Weights of a small GPT-style language model, trained from scratch on English Wikipedia.
Size: 15 layers, width 256, 4 heads of 64, vocabulary 6980, 15.7M parameters.
Architecture: RMSNorm before each block, rotary positions, no biases in attention or MLP, untied embeddings.
Training: a variant of Muon for these matrices, 258M tokens.
MLP neurons of a small language model. Each row is named by its layer, matrix (down: output weights) and neuron, and shows model dimensions 128-223. Each number is 128 + 32 x the weight over its row's rms, rounded and kept within 0 to 255. Numbers have three digits each. A neuron's up and down rows have the sign that makes its largest values positive.
A block is one neuron, or neurons of one layer that tend to fire together. Before each block is what it responds to, as a language model described it from the Wikipedia text at the highest values.

Initial H of words
L12.down16:102049085109122117159094167130138088143117132083120127126152048115154101129108136153170186097151108125155095089095137197126181155129115154149166143138128113122154101154154117144127159134127101136138158151111146120125140118069158136150147091132057079109123128136134164122200157130125049109
L12.down79:129095083115152141087130176108181167158122185158120162127158130112150112189121181183160144156133128125107111074105069117142043153068137168124087122118144153122133073149139126143179111104114070173101165162141127156157123110081118112059128200131079091106055115120117131114151145075148082151
L12.down107:131154126130141140089065098105088155113167161030130080108116068133096082082145113131151103202104113105167117122113136183131090097110086151137155136109124135160181075174148159136081110124132172193113117169112122118060145084146182171148125184120182127140108098116113172070153083103116107139
L12.down206:123179126163134131080141110177057188069069152083138126152107147154112121148133127135189088140092164124133125132176103117064139164193142127112166083098164139148117151076135117129118058114136117109122142201124120068118109123105119144148149138154124168139094139156110161113095099125136131078
L12.down286:129096148102088137153146118097136090093107138151095090121114171111135145078103088132068096132174143130087156133151083099117188135111114066087108148116097091079104067113133168128150051109144095146139151069141146114144109088213177125144136110155123129150062141094121126170146112154163187131
L12.down346:141143114118059140114160118108160151154139134187190114124124085186160098139128104116150152095105162134180139190161131141089155079114168078163097149145150109088135165085144150172110126117146137119148090167175161127098128066077194173114125110140166142104036159144101120152142105164133053156
L12.down349:130115107108094072130133217085190172167180171097159096128057184130167085124129129161122092124138174164108116151123129126170114153024142114119160051119137108181071146117088115179097145133131115100074151082150143109163134103179138167109147137146133172160115140167135091086140149088125147072
L12.down458:127131084079191109152139102127135092110107073107146142126174134137129071160112163153143137100175136090116132146121193106139116137126098113109054067120152099172103109080128166118159146113104124087129117107163130048097171086151124140122158048179076133149034154132131106082091114102083161188

Quantity expressions
L9.down375:142140110158152128118132127082138147136039119114158106135147095126142100120151140084122078101173123111135159136136136191094140101040111134165193094133112130120158149146138153133056091157145132137130168138128123094110116172129138135052119114142131165086189120127164124096091130143139143146

Mid-word consonant fragments
L7.down24:111115111098150154109106151123126077150088134068126167182124126138104069164142168106158110154141195121131141078145109108195139184103082209097086172135190108114135133089140146167147112101126103060085107068153160138154134089161209129148112113131162169121090159172115130136158120112145157123
L7.down103:124138132143135125099075090101148153134146096126101114106116135108153073118148104132105147126058152098143104147092134161138095164112108224129096111096189179129148162113140150127159091166127056105148105137127107142103131161145157126049167130072138102108139117142104131087140144139161114125
L7.down345:155187101103165159150133166212112103137100158151094092116123088132155123129150164118091087096119159092099110059060166144147154150141146116164159122078118170183081089131194152169090147129124079089104150159150134140143105098060166089112152130094164138142129170144132118148123137136082169153
L7.down361:195119147141096050108175166099142168089072103143141156138127133189154146101105148053125147074130159132098141174152117110143154161184127106146065141127134160138148142107088106163115137104082149146105151147120135164171156190120229149173140109121112091062161143098131178130166143198124161242
L7.down401:126105193128127079161063140084137123122100165144158087161093088158101166098107140158110166100109093159175164147142161140121184105113125154137127117218106175086125117122118053146108110106113122112119110045088094146109113097175127135111134133066115123187062129107138126097139131163122138054
L7.down456:131140118114128035114139133176123138141074108149172144139128118079108135134130099101107175114181145099106085153086127184134132148082132190133154166124130123122120197149151088160159116165137074144076107158146129123138160142069114160150114083110142102136176164158132145118144131127135180174
L7.down468:115120136082087181171074143111075164143142097131134153136146158098078155132116121162138145147172107121153175104136099172086115113047135114219094094095137192134151183141138142150131111084122111102150106127120118102087160090066097123173183106109131143148204147142088038132114128134144132182
L7.down533:117133106156100058167123146123090112067064158155136084179142106100107147091135130156109185120113082151128093127136104142140157115115164135162131142156137152142135155130103171157151114124167099108160144160098102171135187149117169086068102137116168068114181157205113052146180070149119174137

Institution-introducing prepositions
L7.down88:116156161122122096132093164101116105144094106118155137122141132233132132160122138102111143179147107171178167105132113113111156110090153178126126136146083118033074144131096128183121138136091114128162195116113165147101119165153172079119087122096128123082141147142130117176131116142107153115
L7.down146:098125180132077197116132121079115144112089159149125172124126137125109126103148175088147099118120153105149182112099111169182048096138173130149161088129187121189138133168078132139081108092155181149164097156143137169133116115131102134155109095131146133105091157192123183177223116184173121104
L7.down158:198166164152123140115152114109169121090125107130110150123101077159097108163112106135112109173130089120156150128146125160114152174141086160154077100175151134092059154140157084171113100065118171044171098100111095107151111173131069164167068102117137119068168125164169122144095145111129117161
L7.down365:106156124092146117064143092141126135086138170108133167131211175115088112124145132143144093173128195161142148148146160146154124163158144092148112074176095130150059134162162117156107082127157211116180126086091095120115117112110123182145162132154132169083152129105143154098180178179078079082
L7.down410:119148093097126118203099208137172136104166121096157131128134121115149102155126071136165118131097107108143079155111104166134080113109100108165140164140121112063118050196127155119088201156141097169155076152122127116147069141143126151088116110156121086117177127112163079057092101109084058109
L7.down612:159165160151110159106154141155147100116100201154131094094136118146102098194150165180159115183089121092126124078170094145124122080136118143190054127171126117107148158147150122150204104180203173090054138136189090136091129130124156101166147137121237141123170143146148190155110146129084130152
L7.down636:228163206143108216141127123126137180161186091192057111125096111125170169073101169093124197093161123143163157089171111177119170100165074162066056135130075143091151109140107124127176169080169114093179153119132155134153123089071191127134117124123174098142145103094133130162150152143113154099
L7.down650:100104118147144193083093112145134125135133108124183081126064160112173168096108125149136178161110173041114167064097100097155165149114123081105112075171133132123153126096144090142134167173131147118122148106086107107122093158140151117134108113109097137140141162224162137149128145122155145148

Table header separators
L9.down440:130124122103079114151155102145082187152114150119120153124125136100177130134113122104163150097155107088142149204112169176111154126140189139101142159163134113066144118131163087150188216146094128127181077079115108087098153149149148131117157169081097130120086144136157095129087164138157123143

Sports table headers
L7.down38:153159119104107163087143134163134099084109134190153183112136110102105112093177157172147097078117134168141127127144179144147127100123132137054112080111141130126057156108092133138147132124081088121114160154141168133146137113133151127164143116160133185126026181064154128132109135140103089149
L7.down44:133087136138076169143142138175136134149171176073153176121123108049104095082085105130118129155109107066096176168170106117120098134117111173201150172138109103103116162142092098149167158130130172127147144117135117101117195116148129126153148126111095092118133157148114074137102141173157183059
L7.down128:158160073088081171106105151177107130148101068131187113198172135125082100135148136124077169094132101129133140105105127063181118176139168131151137084198094065126129168145185182099187119117192091097148051149135119089192144147123165139078083142128155085138098151096103139106112118153143190126
L7.down136:163102146142114156152157183086103189075092119126086204164151112160104224171102128196162127146112159145159130107129169100110140116086127127087136112054135107069158132114137111123109162171098135148168171108067088107149068140153125083100093107166074108078013160084072125144144081127190072134
L7.down405:117142101151146203100143091134122099139089120150179098128089090140182129091131162155095145131185108108100172171105146125100162167131115097105133107147156093088083110165139079098070152132086109137173154061103075073105153170163174165110090102099118111170115112132124101071052038122146133137
L7.down484:115125126082148213106149063164052135130121072149164190190104107134138176124132127073165147119202156134112156142105140160056148118130112142155098111102118100160132122126109125150165121103120097120137079156108143120108156083134109114134136112099157141143124206090143123142121158121160154126
L7.down518:101102131150167126110131104108144143150178131143153093147076111174085151105116151107112124083131118164092123082119094175131129116158132144131109150160147137098158086159115143169135164127058111119160170185133178156080046097117143138153095073165171145170190174160097142120080053071100104105
L7.down523:118146080235105160140106148178103111152114145143117081164103115146175139125159142120107143118108113138112104125148120142094106078110169171121131125062093125155131088095067142116117146168165172103147139123118174090165173070059127127187146119129154154124092127137117140184093167108125125144

Indefinite article after copula
L12.down93:078126158127155109119154148174104034153194148164134143138123145172149138122110150144176135139120156098103120102079085069084092191079123096161196149056132127162149119115139141099102106125125190113132104092082120103173171154046079129173119103082149164166172105098145068108143121142139143135
L12.down154:150093097153117087107121125071149131139171136170157115072134119115085173146156100099142162080102094161112115119150145133157131120088095178157144100067144116128149097079082201155201073104124133113117166092141165163115085150122134145080093124124134086151134128100130145122132100092061145158
L12.down230:168123194136133126158116060132124163149099175127156156123161040099153162113119068109124103096178044135102153152173117071133106136119097087112098102121120120139081094145102105140205142117138157123100128104148130084121125143122148109189089131141098137150255115117103114126168124113088080129
L12.down253:090069184130109127133125177185083170138141082177076124124152190130155167119086118079169063088121121156149109121103112122183100087109064153134178133140104103096141117136084173128117136106183158129114101077178209093149128140123159145117151114166105174137219088135083157057106121129159106173
L12.down284:131104158136166117102129163118111141100153143121101178172148221158079089123162158183139124164178159166108136141126161127103161132111118142080135097065108150133130108136129080140087172164119141148146187163188111161102141104149061090163080095167133117117166090107103135129070112180139129112
L12.down369:129130149187161138193115098131142206123162101119089142043137098120184095150077091132084094087144137156169163115203139120162120149119124089143146205165122136121092124130125129184136067094132078138118133088086103123100133087153097113100123117118101144124238110148199153079131128153108163126
L12.down420:067111088105144153129079122155136069089123079131076158130136132145116118113110107108122090126112060166123071116162208118138122067156072124166106074115141149106165114111169100142127125109110085095109208141090143218109142061110144137129145126133111095110175113125094125147125133125112106104
L12.down495:113139147199138107192107077134141110088132121123128185151124179124134132167107156128154108165075119095061081147096096165132101121092167139113126184201106184116116126161154172137125021095123150111065184136128142137122123101146131128125102136124110096131184168099133140148071156176104131142

Time colon and word-internal pieces
L7.down72:163183138111102180159194090140150124136143086141168112111147114108179137140194131150129166054145134184086165095131156119114100122189146065177163136160123087052151081136134125124093193114116117133086167148105140161110099130111156131107092133103091128127105150114152115066206132131121143126
L7.down111:063128056114114091182082185112146176095133149166108126140095169110126117138086085153131131141103182127133159088155093120181089112117099119179148165047077141124091123162165109163136121150140139117150135118137145139124165103141084129108133085162060112059159166141156121124094162083129101136
L7.down151:156129070148145129116103133132098146135125145199143159066118116104070131107093104121149068123097137058165142115129119131103102177118155088196109156138178124153137138153099142126115150086107070119082105074166146097149133107130117148107149212126047141095070178143105093122136160148120157121
L7.down259:144152071126106161094194116105139144152118152156171104121120126123120096128158130156221138152135120141111081078122127166156169161114143125119178169086183158126100099074081139150162082146115126117096123144062136107146096107076147156100109083138112094110168187146119118134097175087156117101
L7.down278:100156125153132135156145147131129081155110126143127127142110129108164130138146164136183114171108120143134082123172129102171165151161131150080086128146141117138182177059085167209147150111120087132096102044116154090172126155146079161119055167159120164076102125125100116147190125119100097140
L7.down317:140099163120146087056125168108129138101141126129108148076206149042162185117135187151179125160154148125162079153124113156139149080188083109109125105114145152068110159104130110156186077130120161062220141109118061122117173151099150165125168164109188090096097128154131114073115145132125074095
L7.down446:147161116107108100102135154155117149078130136094175122161089077082065145052097141153160151067172074138095128116101098125111116152167131075149124186102180141184105105160136096121160092170184145129058099129134182122090128104128166077130134149137104069181147180176164098174086134164161131161
L7.down542:176138160149094081124085157152118118119132118146153168155139116151121169121145049114122098154087150141184135124171146102082058188111091140140141104130111171109141199113133090130168106099112146136152163120170127096084083100145093096068086118173148166180123111127115111186094125120114121101

Linking prepositions after heads
L9.down169:125143166178151126133148132170136155168142128073135115150114105156091158152152126104108175071148165041117163101154119141091153166116090111209121123133052093105081114135168121116077103180149091118138167139153161133115138173116130054071155108180138103104242100119130109119126182085104122152

Article-opening "is a" and quantifiers
L7.down209:125115120167134118149135175102165145105100145095128133146125146138095144122181154173129133125101121151118124124147187130111154159109140119118113129152107159140139100111198147193091136137151066128052208106171128165134085100100151116118056115118151100110149190169156152087098083148101132113
L7.down221:199122124179135120183135124091156134117140154142187140143091138151055130157087195138093091153110084118148112108162185112130120136122182096118184132165166124134157114136087152160153184153123172111099123073135092156103160193088120087126171147118145156174136149094144144113162147150007165120
L7.down231:147127100140136179139075146171143159134076095098094177191157141061107087166141143106153128120125179068138097113175160124193131123122082131147137113179113153173102134150166107156169130073111116089091136122164152085096149215111131176132118128119174135093125114095176148132151122176170136104
L7.down270:122135108115176078126190152164167103124054089147098100146066090133105179130054113120111177106161153074197083148183099119162142134125131063156098117128088061120138132135110105159165109125106107111113127120161121081093181188123120137140106104092151166126214175171157168101140134127111105054
L7.down534:164154148144119137108161136182141135147125105113163140133192119119077133206138151137093059165172081120171135116135158162101143107088072197143173081102138097130138055093195156137113139106124174183090059119107103102111049126152160117121158087137179084135222153118195132100127128134097094120
L7.down592:153121111154124140159117179100173155115126162114092172083136069113081052145100109123156107121148144119135129125113129174078105128050126153124163053171131139165111146101152108138094154146149126122154147111135121085104089174110147137128176156144132115153255175120141123124077138138113150075
L7.down627:134127080049156094142150153078138120135124097132158150119107097169122129126126079137099147138097110136164140142066108116119146180106080143153130167103149127112121129081125102115120110148073109195153139115123121067127117120132084139089094073075095088128038152142085112137143109114105094129
L7.down665:126154176138180124138155200114136131170105116097144107134092137126153112139120158120120112118096113060163105129143180149085207121118100138177118123106118130090132083105118124225133124093161137140097080177137136094179111153142141125129172142145114126101165105167108133122078106123142136158

Word-completing suffix pieces
L7.down18:096149181153088084173100120140113141165134100121157166111174071129104111154092156168105120119148074161207136123103137132073137146080182212146115135148151118088074195104153179165184087132117150054183178141116135127105140142081122116114121167145154127115223103142109142136099145093160149098
L7.down87:129140083109152173083181134037069078140133119160115112151058145085191142166124107144150126127117137141191141104126126077109147132089172224091159182099175071175142097178142101108123141159099096102144112166076131130163112232104114082131103121124161141078148124186172100090114057089129117145
L7.down208:151155139097135121171153128129148133164070149070122172121150089128168123155105092114117130127139100143162134145125164138159117088133114215120139140117083118088082174201126133135083104139125108086117163155168149114184106175159110139168155094043135106044190124117170192088103077095119124169
L7.down216:140125077155121174125164126102193122195141185123117138074138131141119143102093100126154113086172143107130182146164121151081212062131142143089159072153141116079150158203064113127145109119152112080121176118142129131071091117148130090105113126074161138088116134076093126172127115182124135131
L7.down569:126161147129130104101162140141171138151162192091131112140058099090171112192131136186104156088144116158140072092129115094195115118091165109107117099167131096140130207107129177094148140103156118169156112116140155128156133131106141178091127088170137103117109106124156182142135184181134168128
L7.down633:106075106162113119129102194153181089103133133169146130141144159100165109160178073110146109137202132198111134140093096185115122099090165123130130034129102104094107116175103106123135114146155110086168173084076143143141089107103152157167129102102108160145219123128108165111108116138147096107
L7.down685:081101160174170146114119143137079049124102150085138115101145121094154184141093102195162110122158072124121123132114146182136095112188155128106142128147101134154125179160142091126133125109123096155091169136100137110146111164167150182187156083042137144094229169130156150130111058144105125119
L7.down693:175145204112156083168132128154082144140138142154148180126119079161137133136098182111130132143119104121104068049136187151120129065093096119125160125148078104105057136121142129128087104128121113144131118130149094107110141161131099100138138123149158132114176154160135156112170145131109150173

Nationality/ethnic adjective endings
L9.down212:188113090196181140151163126188130108120133138122179144092171168165195165165113123146132173156109111133113192157128139079153114170072133169106120115105086111157156195165124112147125148105151070073171141151110111095170116144177134137107139088114122078066208154058143156127131121140113100142

Mid-word fragments
L9.down310:130155156168112085159105059072160128130065148089146128165079141111126147116159073160164158126067178143156099115166089166170148163133173185102140126123146119165132094047141096174116117132135097156158131110176101172164136120169123146074133197108125165166090115100112130118121125133145111195

Separators inside numbers
L12.down59:144127182174123129106139197118100056149107142125104154184085168168154121107112086164133123096116164093141114106095164184107121168124090129140109139104174059118147083122186088122172169098156105042158100125095157098082144071140139152154202113048167085110094090078165159167094144176115103117
L12.down205:151137119138093186181076129143142159143101116077124142196067125156126090101083136176139112081145186135141131176142087080042106121108175102071166133087173127141169150138153109104132119126130119074132149164251140146168147127131141104122213157082062129101072135119146172133112097159067092128
L12.down241:136150145093103123137088136082133150147136163189136146109116120136112189084180126139177123077149132155088145157083084139124127105127172128142095132154203178192138117118135098204136080092108150111159148110083106136187152132082108156142134160125109124139076129101093104123127097159112124129
L12.down342:142131106117113107163098117140150159140190155115099084161122156158150076076131139185103154122115156116099136122181080131083159137137139128114110127074136100128144184111117189146094090136151085190125114151166167115147146118087138124066123146156131120089045164093086145167144134144183133167
L12.down389:091091165200082165107108162161120210077145191169114070102112118194136194071078107141123116163206137123135109129114175107126187114159099093126167117112122146090103074142044124163044106127093161122095119109181101169115086150110104126090184118101111143101138109106091149154199109144107155095
L12.down454:155137104116144099153127156129070136135169124138112119135155125104141104162158153145051155120066221179144128125086147126100128183123165140107115153111134089144117167161132154182136134118108091143189119135089167172080106081090092204171116129148139121076129107091123110168145141153201120120
L12.down619:154093095181132106162141139181137157147153143080139070092161124072122082121128158136141097059181136129141113153114141149138097121060087129152146185131123056171170161124182138161107135146111173131092145126143142070151114135084076131090147205072074097134130179102168061080095162138125129140
L12.down655:126135146156166136112181166092133145125115164168101167155137110095121121139155102107117165076178143071128160197153160160137108127123127123172109153079130082176137155162121181133073081135111170114170130115177184095108197145168098100112124075105139116123173102121140069116120135106115118122

Separators inside numbers
L9.down304:146077122170174109110105075092136134161151136093123154109144102139183136137152101087093107108157101127112142156139139141110106100049114093106143130117088094142161152105135081147151119171125123136148122145189122086178140176124116184124153166136107130141100122065114171179115124131097133127